config = dict(
    n_layer=18,
    d_model=256,
    n_head=4,
    n_kv_head=4,
    head_dim=64,
    d_mlp=1536,
    vocab_size=2048,
    activation='gelu',
    norm='layernorm',
    norm_place='pre',
    norm_eps=1e-05,
    positions='rope',
    rope_base=10000.0,
    rope_fraction=0.25,
    qk_norm=False,
    attn_scale=0.125,
    bias='none',
    tie_embeddings=True,
    parallel_block=False,
    init='normal',
    init_std_qkv=0.0248,
    init_std_o=0.0248,
    init_std_up=0.0248,
    init_std_down=0.0248,
    optimizer='muon_variant',
    lr=0.0178,
    lr_mult_down=1.5,
    beta1=0.93,
    lr_head=0.00879,
    grad_clip=2.0,
    warmup_steps=200,
    schedule='wsd',
    decay_fraction=0.53,
    decay_shape='linear',
    final_lr_fraction=0.0,
    batch_tokens=131072,
    seq_len=128,
    doc_mask=False,
    train_tokens=585400000,
    steps=4467,
    dataset='wikipedia_en',
)
MLP neurons of a small language model. Each row is named by its layer, matrix (down: output weights) and neuron, and shows model dimensions 128-255. Each number is 128 + 32 x the weight over its row's rms, rounded and kept within 0 to 255.
A block is one neuron, or neurons of one layer that tend to fire together. Before each block is what it responds to, as a language model described it from the Wikipedia text at the highest values.

Responds to: Mid-word name fragments. Second word-piece inside a split word, strongest in romanized Chinese/Korean names (W-ang, H-ong, Ch-ung, Kw-ok), also in ordinary words (j-ud-ges, b-ud-get).
L8.down120 [111 128 138  76 235 167 124  96 160 134 142 157 150 140 137 127 144 163  69 153 121 138 122 108 111 111 109  78 188 130 137 105 109 147 165 117 104 179 126 134 108 147 133 121 172 112  98 112 190 128 149 168 107 161 125 129 143 112  49 186 140 128 133  86 107 152 105 158 183 133 127 114 162  95 115 157 149  82 169 175  94 135 136 136  90 118 101 151 150  81 175  85 108 113 124 141 159  86 198 104 183 162 150 132 134 115 148  57 149 104 131 113  69 100 117 129 152 158 112 165 145 140 123 170 136 153  94 133]
L8.down1096 [167  71 151 111 187 198 115 124 107 131 173 118 138 112 121 158 108 104 132 158 155 139 110 146 125 170 139 130 110 110  63 163 159 142 171 117 123 117 122 149 153 140 136  35 128  60 162 191 103 112  72  82  75 140 135  73  59 166 155  85 118 157 134  81 137 188 142 136 128  81 134 135 119 125 104  95 137 142 162 169  68 154 195 105 124 104 126  99 134 145 212 122 177  93 103  98 149 104  89 181 138 101 100 113 130  93  87 121 117  45  55  89 181 155 158 154  85 131 130  77 129 142 119 118 131 123 167 120]
L8.down1289 [108 132 119 115 177  95 144 133 140 208  71 111  91 111 144 134 124 106  84  93  81 140 118 126 156 188  90 157 116 128 127 157 152 128 132 199 119 162 162 151 134 159  92  72 168 118 149 103 147 109 152  66 156  87 130 139 114  98  93 153 116 122 150 113 110 102  55 145  91  91 184  98 119  74 157  46  68 143 132  98 135  57 116 181 148 117 122  88 143  80 117  68 175  76 136 120 182  95 140  70 186 154 122 147 122 145 111 127 120 150 124 126  90 114 151 101 121 142  91 187  80 159 160 106 171 150 125 157]
L8.down1303 [142 159  48 133 133  82 136 121 157 158  95 113 126 138 175 173 150 175 120 195 180 124 117 129 115 161 173  97 108 115  80 115 158 119 178  31 121 167 108 121 121 111 135 123 110 130 158 186 152  83  87 137 126 121 151 199 141  95 131 167 139 156 141 158 135 136 108 141 134  99 115 146 156  95 136 181 206 112 121 140 108 130 128 140 102 117 114 168 104 124  72 152 116 151 124  95 162 126 124  92  54 139 204  91 118 153 124 108 111 130 139 119 120 130  80 130 127 137 139 125 136 164  57 116  91 123 125 116]

Responds to: Second piece after H-. Fires on the word piece right after a word-initial letter fragment, mostly H or W, in names and terms, e.g. H-art-lepool, H-em-atology, W-al-nut.
L3.down92 [136 163 143 139 146 121 137 137 145 106 153 150 116  64  93 103  81 126 134 125 186 147 150  88 157 109 109  94  82 157  79  75  81 146  88 142 144 136  85 167 172 108 122 166 108 157 133  96 156 205 181 119 147 122 170 104  99 155 141 144 144 125 137 115 120 109 133 152 155  78 129  82 144  73 214 121 153 148 114 131 144 112 190  97 127 137 167  93 111 157  69 140 116  70 109 185 113 131 122 108 116 168 158 162  87 161 124 130 195 114 101 117 145 131 158 162 194 152 157 100  94 143 165  90 110 127 101 127]
L3.down126 [113 108 159 148 158 137 178 114 172  77 127 108 113 141 153 142 103 127 131 193 193 170 161 171 163 132 125  87 178 159 122 139 101 124 138 140  51  77  99 126 160 115 142 110 132 131 103 105  99 153 124 106 142 116 126  98 128 161 135 120 103 162 168 129 133 108  65 131 107  92 132 111 129  62  92 127  96 184 127 160 114 179 153 122 149 125 165 160 172 110  90 124 124 101 169 141 174  84 179  51  48 124  86 158 160 138 158 145 184 162 145 108 141 107 131 127  91 146 130  78  96 152  96 121  98 129 147 150]
L3.down138 [ 89 111 113 145 123 106 106 114 109 155 187 151 171 123 121 157 108 137 132 107  96  97 164 111 158 165 104  89 153 127 126 120 156 109  97 131 131 144 167 112 140 134 130  84 142  80 122 150  56 109 171 127 104  87 147 131  95 130 139 141 143 138 140 176  57 102 133 121 129  93 138  97 137 105 127  81  61 212 106 175 113 147 124 208 155 167 175  87 133  88 148 106  84 128 145 114 111 141 130 163  94 126  76 148 171 107 125 142 203 167 110 132 121 141 129 158 137 127 141  40 121 101  76 153 173 115 156 101]
L3.down289 [181 177 128 129 172 145 112 165  79 120 182 121 115 109 167 112 167 162 120 148 122 156 201 165  42 160 113 118 171  89  93  84 101 135  85 118 112 174 135 103 155 122 137 132 154 109 144 131  62 138 118 187 175 188 158 141 145 144 141 131 121 141 144 127  98 115 140 215 147 118 149  64 173 140  53  71 152 121 156 148 149 164 131  90 105 125 116 152  89  98 136  82 149  82 120 138 126 120 142 137 176 110  62 128  84 167 124  86 130 123 186  79 106 124 114  62 146 117  87  94 110 156 129 200 146 122 147 103]
L3.down325 [126  98 132 179  91 118 145 104  92 149  89 122 102  82 102  83  93 121 150 146 170 149 119  82 145 162  74 160 111 152  93 128 112 170 118 178 225 118 146 165 126 144  79 110 106 148 166 128 112 144 183 111 104 176 105 118 180 178 142 173 181 107 112 151 103 145 100 167  34 140 178 138 119 137  56 139 105  70 111 154 142 146 148 162 137  52 118 140 111 123 167 132  96  82 153 130 113 136 134 133 122 191 116 105 104 169 139 105 114 103  88 159 118 103  97 186 109 166 156 102  89  92  83 127 120 113 134 141]
L3.down434 [147 181 142 147  80  51  76 177 125 108 142 154 141 166 152  88 136 187 139 121 123  52 102 127 113 125 144 127 140 181 120 140 165  77 144  66  79  91 156 159 126 102 141 142 105  86  99  69 140 109  75  92 104 143 119 110 128  84 121 116 112 122 122  96 114 145 174 163 176 113 123  87 145 161 129 180  83  97 130 182 100 109  72 144 156 167 177 180 210 156 138 150  77 159 155 145 126 198 105 116 101 120  97 108 152 119 134 110 134  65 127 141 159 192  79 148 218 137 161 141 171 136  90 138 117 146 146 172]
L3.down487 [144 102 167 137 148 161 173 137 194  93  66 188 140  83  98  83  98 172 181  89 141 144 138  89 149 111 116  87 131 179 132 102 198 126 118 125 127 103 140 108 109 142 109 136 139 135 134  80  89 108 146  96 131  83 127 185 175 110 123 134  95 137 135  72 176 158 138 130 128 141 111  77 156 155 113 100 178 108 115 101 188  86 168 155 161 131 167  94 112 156 145  92 166 144 136 152  98  92 120  99 188  74 140 121 131 113 159 121  87 168 129 118 120 122 119 170 184  76 154 103 105 131  60 139 142 141 101 151]
L3.down597 [134 127 163 169 117 120  79 127 104 167  87 153 104 126 165  95 111 175 162 134 146 119 132 129 137 154 141  99 177  67 151 193  98  76 147 106 143 159 137 145 125 128  56 136 102 141 121 133 183 102 104 162  70 144  93 116 100 209 142 115 152 105 103 197 130 177 113 123 128 160 112  91  96 131 112 140 112 135 162 147 229 149 110 161 254 165  83 114  59 197 157  98 133 164 131 150 141 145 129 104 116 164 130  82 116 134 100  65 156 125 129  81 122 128 126 131 107 146 128  88 133 182 128 134 161  76 183 161]
L3.down644 [144 105 116 117 148 133 134 124 128  95 138  95 157 172 142 154 102  89 110 149 107 103 109 141 169 137  84 144 116 109 123 118 147 144 112  96 149 174  77  85 120  95 173 132 101 139 119  92 116  95 137 171 202 133 119 133 165 175 133 114  72 141  41 138 146 135 177 203  89 174  86 167 104 124  81 132  90 104 102 128 109 199  52  68  88 149 144 129 150 119 162 150 111  84 162 143 143  66 112 154 124 134 145 129 168 149 102 157  90 122 120 171  82  86 147 167 161  97 137 162 101 114 126 120 164 104  69  98]
L3.down777 [137  62 139 130  94 136 147 150 195 150  47 106 102  96 156 143 159 129 189 189  89  94 141 166  70 121 105 134 133 109  81 134 152 166 118  86 119  78 145 109 164 110 109 143 153  83 113  65 125 152 112 156  97 153 171 145 118 117 105 121  91 110 200 121 117 194 108 138 114 123 141 125  96 110 132 111 105 117  90 208 146 148  64  56 141 159  84 130 107 127 152 125 135 134 117 162 140 150 146 124  51 155  90 111 137 120 141 106 120 157  52 134 145 164 173 130 137 217  84 186 127 108 143  83  87 117 138 171]
L3.down1027 [ 71 109 180 112 103  50  86 113 163 103 156 136  68 145 109 130  65 141 137 117 184 156 109 190 135 164 135 125 149  78 117 134 145  98 135 129 153 159 131  56 129 139 127 100 140 183 130 188 102 135  94 113  77 109 150 133 121 130 168 134 140 120 132 117 157 189 145 164 140 111 168  72 193 107 120 142 174 156 101 125 131 169 123  75 162 154 112 125 141  85 133 109  69 195 129 178 135 164 107 123  82 118  93 152 144 166 121 132 125 161 144 125 139 150 149 110  64 147 178 154 165 126 140  89 157 151  95 161]
L3.down1188 [ 95  77 135 119 121 137 140 106 144  93 123 140  59 162 126 167  91 108 125  98 147 161 113 124 180 141  85  54 136 142 154  95 149 157 158 182 155 137 139 146 124 135 139 127 170 158  85  76  93 136 156 180 159 178 154 129 173 168  88 118 186 127  90  98  94 107 117 171  72  90 146 125 178 100  87 111 147  77 121 131 154 133  62 169  97 145 130 165 139 122 156 136 102 148 162  70 111  96 190 137 189  64 155 104 109 129 136 118 173 131 130  49 138  50  89  98 137 126 112 133 135 167 111 102 154 219 128 150]
L3.down1200 [159 161 101 162 110  68 155 177 121 147 135 113 132 141 154 119 172 123 140 111 135 123 152 165 112 155 106  77 114 144 150 151 122 136 111 130 145 101 142 117 130  87 110 103 161 150 138  88 101 103 102 146 122 120 116  83 175 140 177 120 124 126 173 157 135 178 145 176 127  56  90  76  83 134  93 129 141 109 128 126  98 124 145 131 111 155 124 128  92 150 178  65 156  97 143 173  96 127 141  99 110 123 112 183 136 120 147  95 108  99 225 123 131 103 123 167 142 173  94  45 146 122 158 210 181  55  78 117]
L3.down1215 [126  74 200 116 114  93 112 126 122 124  59 109 139 169 139  98 122 167  77 185  97 101 140  75 165 110 115  93  96 146 128 177 109 119 124  61 151 159 170 103 102  94 129 167 226  97  83 148 129 106 152 192 126 150 136  88  70 157 111 131 148 171 104 147  99 205 169 140 143 121 167 131 143 115 154  82 134 123 113 138 114 134 127  91 153 139 153 137 110 119 118 145 163 125 114 190 107 136 123 172 150 153  91 120 154 130 130  98 100 183 100 143 149 102 129 132 149 153 103 108 132 132 144 150 159 137 168 133]
L3.down1274 [146 112 127  92 104 118 128 118 141 122 139 101 110 134 121  98 159  88 121 115 160 174 140 154 139 126 133 156 127 122 123  95 144 142 124 141 186 130 130 111 129 113 127  80  89 136 134 131 102  98 154 122 118  99  81 119 144 123 190  88 180  83 196 156 170 135 102 195  63 146 124 149 112 100  48 146 174 143 126 142 132 121  79  86 125  74  63 105 144 158 109 116 124 158 124 153 113 134  83  73  98 148 120  80 191  97 152 154 144 150 149  97 155 145  82 163  98 124  66 194 112 164  98 140 157 112 174  61]
L3.down1304 [ 61 110 143 134 111 121 137 153 120 127 136 136 105 142 120 103 187 114 127 166 196  97 191 125 104  70 145 111 125 124 203 111  82 138 117 118 101 126 164  52 118 160 142 139 127 179 142 178  95 129 143 104 166 106 146 129 155  88 132  96 133  83 166 114 102  97 107 127  96 145 141  77  86 151 121 185  52 108 150 130  91 168  73 144 126 137 108 185 125 135  64 206 151 119 166 180  80  89 157 150 209  92 195  98 165 123 120 103 146 161 193 129 110 121 108 104 109 120 133 124 148 115 133  38 177  98  84  86]

Responds to: Possessive markers. Possessive markers on names and nouns: the apostrophe or 's after a name (Marz's, Boyars', Carlson's) and possessive pronouns his, its, their, her.
L3.down49 [134 187 166 159  63 183 190 142 152  50  92 108 125 154 145 138 133 140 108 153 165 167 120 119  58 117 106  85 156 133 172 165 143 111 104 145 124 135 140 138 123 128  97 164 122 184 115 115 105 145 151 204 116 106 138 137  94 183 171 122 111  48  93 113 129 132 148 124 119 127 140 134 118  91 176 188  99 126 146 154 165 163 108  68   8 109 127 177 107  98 118 131 152 123  94 157 116  88 147 106 100 131 137 131 151 112 135  62 119 177 158  98 132  82 154 148 199  85 142 175 118 123 148 136 105  76  56  98]
L3.down201 [137  71 137 122  99 147 201 109 135 189 135 137 171 136 130 123 100 184 118 146 108 131 166 110 120 148 144 140 176 135 106 135 172  76 116 149 123 122 134  85 150 173 142  79 157 132  62 134  64 106 163 124 139  88 178 183 111 146 114  78 134  83 162 159  67 149  93  84 126 134 108 175 145 210 156 106 123 101 110  92 171 146 139 104 150 117 150 115 124 125  95 155 162 150 103 129 181 138 168 125  74  81 102 105 140 124  79 131 211 131 102  94 151 129 129 117 145 134  83  98 139  84 126 135 129 125  97 104]
L3.down251 [138 117 166 167 123  80 113  97 115 155 195 133 195 122 107 119 135  74 148 176 164 101 149 102 154 110 154 147 125  86 154 143 123 109  97  92 112 130 136 153  89  76  74 105 131 162  89 129 142 177 108 130 124 103 137 153  64 122 116  87 137  90 150 172 132 141 189 136  91 130 132 161 147 172 154 125  89 173 127  95 130 110 165 101 101  94 131  80 135  91 163 111  81 115 148 166 160 144 158 108 166  70 132 154 103 128 136 158  91 142 105 127 121 101  87 187 141 137  64  88 102  92  72 118 133 131  68  74]
L3.down267 [ 90 139 177 140 132 141 150  77 166  64  75 155  94 156 111 104 119 117 130 111  79 137 188 109 123 114 109 145 115 113 122  95 110 125 104  90 162 119 139  93 138 154 110 163  88 157 140 100  90  97 146  94 165 121 175  81 157  75 124 134 181  97 144 141 187 122 146  66 120 153 165 147 126  50 130 123 112 118 176 113 153 163 133 130 124 176 141 142 191  96  96  66 123 144 156 145 174 129 132 120 100 175 220 131 132  83 118  97 110 215  80 114 144 109 142  90 147  88  91 126 127  96 100 144 171  65 121  84]
L3.down281 [100 142 139 118 118  61 148 175 137 175 117 138 139 141  83 115  90 179 115  87 117 106 165 136 161 162 122 202  86 123 128 159 150  99 145  96 160 164  64 145 121 114  97 128 105 139 106 134 146 142 115 143 115 185 189 102 151 110  97 167  92 141 211 136 135 111 112 116 119 129  99 108 102 108 127 162 123 103 173  56  91  88 173 163 134  87  90 171 169 173 131 178  83 130 134 130 182 165 191 131 121 167 131  98 157 168 153  93 100 142 130 132 140 159 144 144 128  81 148  97 169 115  95  81 120  97  71  92]
L3.down315 [142 121 136 161  66 128 116  86 115 168  99 162 175 109 132  98 108 168 177 123 115 151 158 118 134 116  96 191 129 185 133 166 161  91 172 100 137 142 140  79 132 151 118 100 131 173 145  90 101 124 145 161 175 122 169  83 136 105 129 128 112 177 121  79 100 123 160 166 109 111 114 126 101 153 126 119 139 132 139 113  88  65  67 147 164 174  84  98 165  93 100 153 194 174 117 121 137  99 172 129  88 114  89 108  68  98  81 116  99  74 140 119 106 117 138 153 121 187 160  90 162 164 138 142 161 104 126 153]
L3.down391 [169 116 145 110 103 129 130 110 206 141 123 145 178 117 104 156  82 128 152 143 105 157 134 109  69 138 132 161  95 120  72 119 154  71 129 137 150 132 114  79 120  96 130 129 132 151 157 139 155  53  95 134  94 122  99 114 122 164 175 113 102 200 143 154 163 155 145  99 135 103 123 114  97 175 140 142 168 139 108 134  97 106  93  88  89 189 103 129 104  93 151 158  99 197 138 146 147 111 119 165 134  85 118 157 146 118 121 119 107 154 154 122 173  77 134 136 179 108 128 135 127 124 107 164 181  96  99 179]
L3.down748 [ 78 149 144 160 142 103 180  94  60 159 107 130 192  77 116 177 109 141 134 110 152 128 141  56 150 133  89 181 145 130 170 129 154 120 130 172  68 131 128 132  99 141 122 137 112 135 156 175 125 107 187 155 136 141 121 127  58 133 175 101  85 122 208 114 125 174 128  99 176 170 121 125 109 129 179 148  99 101 145  49 120 102 103 158 112 147 142 128  52 118  97 155 121 154 112 185 168  99  92 141 126 135 107 128 124  96 124 106 169 127 153 141  96 133 102 119 162 152  62 161 132 165 105 139 112 123 137 105]
L3.down894 [139 101 171 171 154 129 156  97 119  82  74  67 168 114 168 158 139 113 104 167 110  80 159  99  95 138 116 138 134 107  98 138 126 168 102 143 101  99 112 152 115  79  75 158  50 143 102 106 128 154 134 151 168 132 131 180 186 140 208  93 103  70 200 137  93 141 162 128 154 114 133 141 161 147 121 118 137 133 153   8 175 105  94 147 117 213 135 151 110 156 170 161 217 132  89 154 172 133 125 148 119  97 113 123 123 120 102 123 161 122 116  95 160 184  97 199 172 138 104 192  80 153 115 157 174 164 124  80]
L3.down922 [117 103 141 101 128 158 115 159  64  98 116  70 119 115 102 121 117 135 141 139 142 151  95 101 141 123 139  79 125 187 101 114 114 136 165  76  88 118 217 107 148  99 149 120 159 186 162 113 131 133 122 150 140 138 140 183  96 146  80  98 148 107 152 127 113 126 159 103 167 123  63 178 149 203 196 223 150 147  79  85 137 141  87 160  93 125 129 145 142  80 141 150 149 134  88 191 123 138 179 128  90 130 121  75 118 109 104 155 146 173 131  91 139  98 192 149 132 109  91 159 126 103  46 174  69 131 104 115]
L3.down940 [181  70 108 110 135 118 121 176  93 148 104 144 162 120  65 107 121  94 151 133 100 157 139 133 105 170 119 111 165  70 125  89 117 100 151  95 164  96 201 121 122  96 133 163 107 150 119 157 222 111  36  91 134 101 134 163 145 119 169 138 102 131 124 200 111 113 109 105 119 152 177 109 138 171  98  94  64 199 145 134  99 143 168  85  76 151 179  81 116 104  73 125 139 152  39 113 132 112 116 141  97 176  77 117 139  98 131 112 160 179 174 107 154 141 163 131 106 114 115 115 102 119 115  40 173  88  94 176]
L3.down942 [110 102 196  91 131 130 218 135  84 114 170  73 132 137 103 144 132  98 112 152  95 106 161 143  94 101 174 130 136 141 127 180 169 134 133 146 148 181 161 133  98 219 119  98 172 180  82 134 104 135 131 107 108 128 115 139 152 112 120 152 155 110 168 110  51 179 138 135 112 174  89 120  76 120 143  92 162 191 132 108 167 127 132 161 150 143 127 125 154 151 121 119 194  78 112 126 117 132  76 133 123 118  66 115 152 149 114 170 150 101  98 134 131 130 169 125 153 122 138  89 146 197  90 106 107 123 140  61]
L3.down965 [114 187 152  76 174 118  89 129  92 151 156 106 105 152 105 132 156  84 125 142 148 140 100 165  98 110 186 128 140  58 124 115 129 194 104 154 153 167 162 127 173 196 122  96 122  86  94 135 205 112 103 110 151  68 127 147 204 117 149 239  41 164 128  87 122 156 108 138 158  88 139 110 114 132 117  72 121 149 128 113 128 113  70 182 142  93 116 118  99  97 160 107 143 172 125 124 164 158 138  97 146 118 140  81 153 154 109 166 178  62 125  68 104 188  88 104 122 108 127 110 155 174 120 159  86 114 109  96]
L3.down1214 [154 145 114  96 161 122 163 140 117 119 142 126  87 110 141 139  62 128 150 120 141 145 178 108 193 108 103 122 146 123 110 127 134 102 147 117 125 145 157  65 116 109 100  76 137 171 134  72 157 137 119 124 166 119 169 128 125 137 137 124 137 164 152 188  79 163 144 111 209 128 175 151 143 130 132 145  78 148  96 149 145 131 156  96  68 180 105 166  38 132 139 171 120 172 146 106 146 127 121 142  87 122 126  95 145 119 139  84 183 112 146 118 145 128 235 176 169 113 138 158 116 133 150 163 144  75 121 111]
L3.down1316 [101 105 185 143 136 113 113 164 186 108 119 102 114 101 109 114  85  87 141 143 164 148 175 104 142  92 117 108  83 175 178 177 130  63 109 163 124 118 141 137 154 166 103 214 172 108  89  65 137 125  77 129  94  82 113 140 146 154 180 130 125 126 140 144  53 146 172 100 144  85 143 138  88 171  98 179 132  88 136 147 171 113 139 123 210 128 163 108 117 147 160 166 140 154 150 108  96 127  84 149  57 119 118 134  80 126 160 108 100 101  96 116 102 155 161 130 127  48  80 144 152  84 124 160 104 138 122  65]
L3.down1531 [109 121 150 151 153 164 162 119 135 158 139 126 160  75  52 100 126 171 126 153  91 112 170 105 151  56 157 174 113 129 164  89  88 154 126 104 158 123 106 114 154 113 108 129 122 159 100 158  73 137 110 127 144 163 101 108 151 100 141 108 118 139  96 139 103 121 125 125  15 136  89 125 124 187  67 155 120 147 105 164 123 142 141 144  59 102 101 142 125 125 108 177 180 118 149 162 131 131 172 126 140 127 175 134 162 123 118  63 141 108  96  94 137 113  85 116  86 168 109  97 134 131 186 100 135  77  85 157]

Responds to: Possessive apostrophes and fragments. Mainly the apostrophe after a proper name before possessive s (Cabot's, Cadman's); also "the" or "its" after a preposition, and word pieces inside names in tables (Zhang, Duane).
L10.down1006 [ 74 123  98 146 237 135 119 107 114 110  46  92 128  90 106 148 161 113  94 155  81 165 151 112 154 146 226 169 158 112 111 152 138 164  97  99 112 164 147 170 117 109  74 130 155  76 129 190 116 116 106 149 162 144 172 121  86 114  91 140 149 144 162 153 144 128 176 115 138 137  67 165 121 151 148 127 130 109 134  67 109  88 134 121 112 181 171 118  92 113 157  75 133 131 108  87 138 167 129 101 141  99  15 101 154 138 181 123 137  95 169 148 141 180 149 172 105 115 109 190 168 167  76 126 126 150 113 155]

Responds to: Possessive words and markers. Possessive determiners and endings that begin a noun phrase, mostly his, her, their, its, your, whose and the 's after names (Moody's, Jackman's).
L8.down4 [126 108 131 129 138 145 131 156  99 125 132  71 114 144  34 128 145 109 107 147 117 103  92  93 186 113 135 136 167 126  59 103 125 125 155 158 195 155 103 104 107 102 150 145 129  79 119 147  61 147 195 167 117  83 145 109  95 101 152  83 203 133 142  60 140  48 165 127 123  44 175 127 113 123 136 119  98 140 102 104 104 106 138 145 127 169  98 144 161 184 167 133 150 125 154  94 153 104 155 125 126 189 124  93 115 117 157 108 144  80 157 105 116 182 150 160 167 135 106 169  96 120 134 128 159 106 104  92]
L8.down55 [ 83 107 163  64  91 131 146 158 199  61 142 125 144 130  80 145 153 113 141 136 148 137 150 103 156 137  78 145 107 140 117 162  70 106  67 168 125 124 118 130  80 143  80 144 150 114 144  95  95 109 127 121 124 127 159 136 148 153  94 120 101 169 124 104 119 163 134 179 137 127 104  57 124 116 152 127 143 154 150 135 140 137 139  47 102 112  72 129 199 201  75 102 110 128 162 148 132 127 168 124 102 170  78 120 134 118 109  91 177 116  81 161 151 102 149 136 151 110 131 202 200 138 133  97 104 167 118 106]
L8.down93 [145 119 152 148  98 125  45 124 145  91 108  70 183 171 146 173 137 130  92 132 137 129 118 135  85 147 161 146  96  89 102 111 122 138 132 161 185 107 149 104  87 160 177 155 110 108 122  80 133  75 162 163 118  74 150 142 136 141 223 176 158  82 162 143 133 178 144 155 183 151 133 175 164 145 169  93 128  74 104  99 135 202 124 124 154 103 102 124 156 186 139 123 161 141 110 132 172  97  76 150 140 121 144 120 162 178 140 100 172 138 146 117 122  52 137 160 188 114 117 150 146 141 105 170 112 134 125 141]
L8.down1348 [119 175  95  82 105 138 124 170 139 132 135 122 213 151 136 101 136 113 133 122  87 129 129  78 160  89  69 133 161 150  96 120 120 129 113 170 123 132 140  74 156 114 119 118 160 140 140 132 124 117 133 103 136  69 155 156 136 111 122  87 172 104 126 142  99  74  96 120 151  57 151 135 154 211 110 136 135 119 164  88 127  96  43 145 122 120 130  94 110 166  74 146 166 107 191  97  53  82  68 117 103 158 137 159 160 134 124 105 141 170 145 115 157 133 128 103 152  81 130 157 104 125 139 136 120 104  97 136]

Responds to: Mid-word continuation pieces. Word pieces inside a split word, often the second piece after a capital initial in names (W-ed-nesday, H-aj-ibeyov) or suffixes like -es, -s, -ed.
L10.down423 [132 146 150 120 134 172 173  74 175 164 192 131 105 141 138 204 162 142 143  51 101  38  92 107 121 135 127 149 123 108 144  72 118 132 150 100 134 158 151  88 158  87 105  87 116 122 165 153 117 157 106  87 178 110 141 173 146 170 146  83 140 139 214  46 153 103 123 156 158  87 111 160  85 103 171  96 166  96  95 106 169 100 132 148 118 103 104 129 172 168 168 103 145  75 130 158 120 109 128 128 116 168 158 144 155  80 147 189  95  93 148 119  73 164 137 117 103 124 148 120 105 148 126 112 141 150 121 117]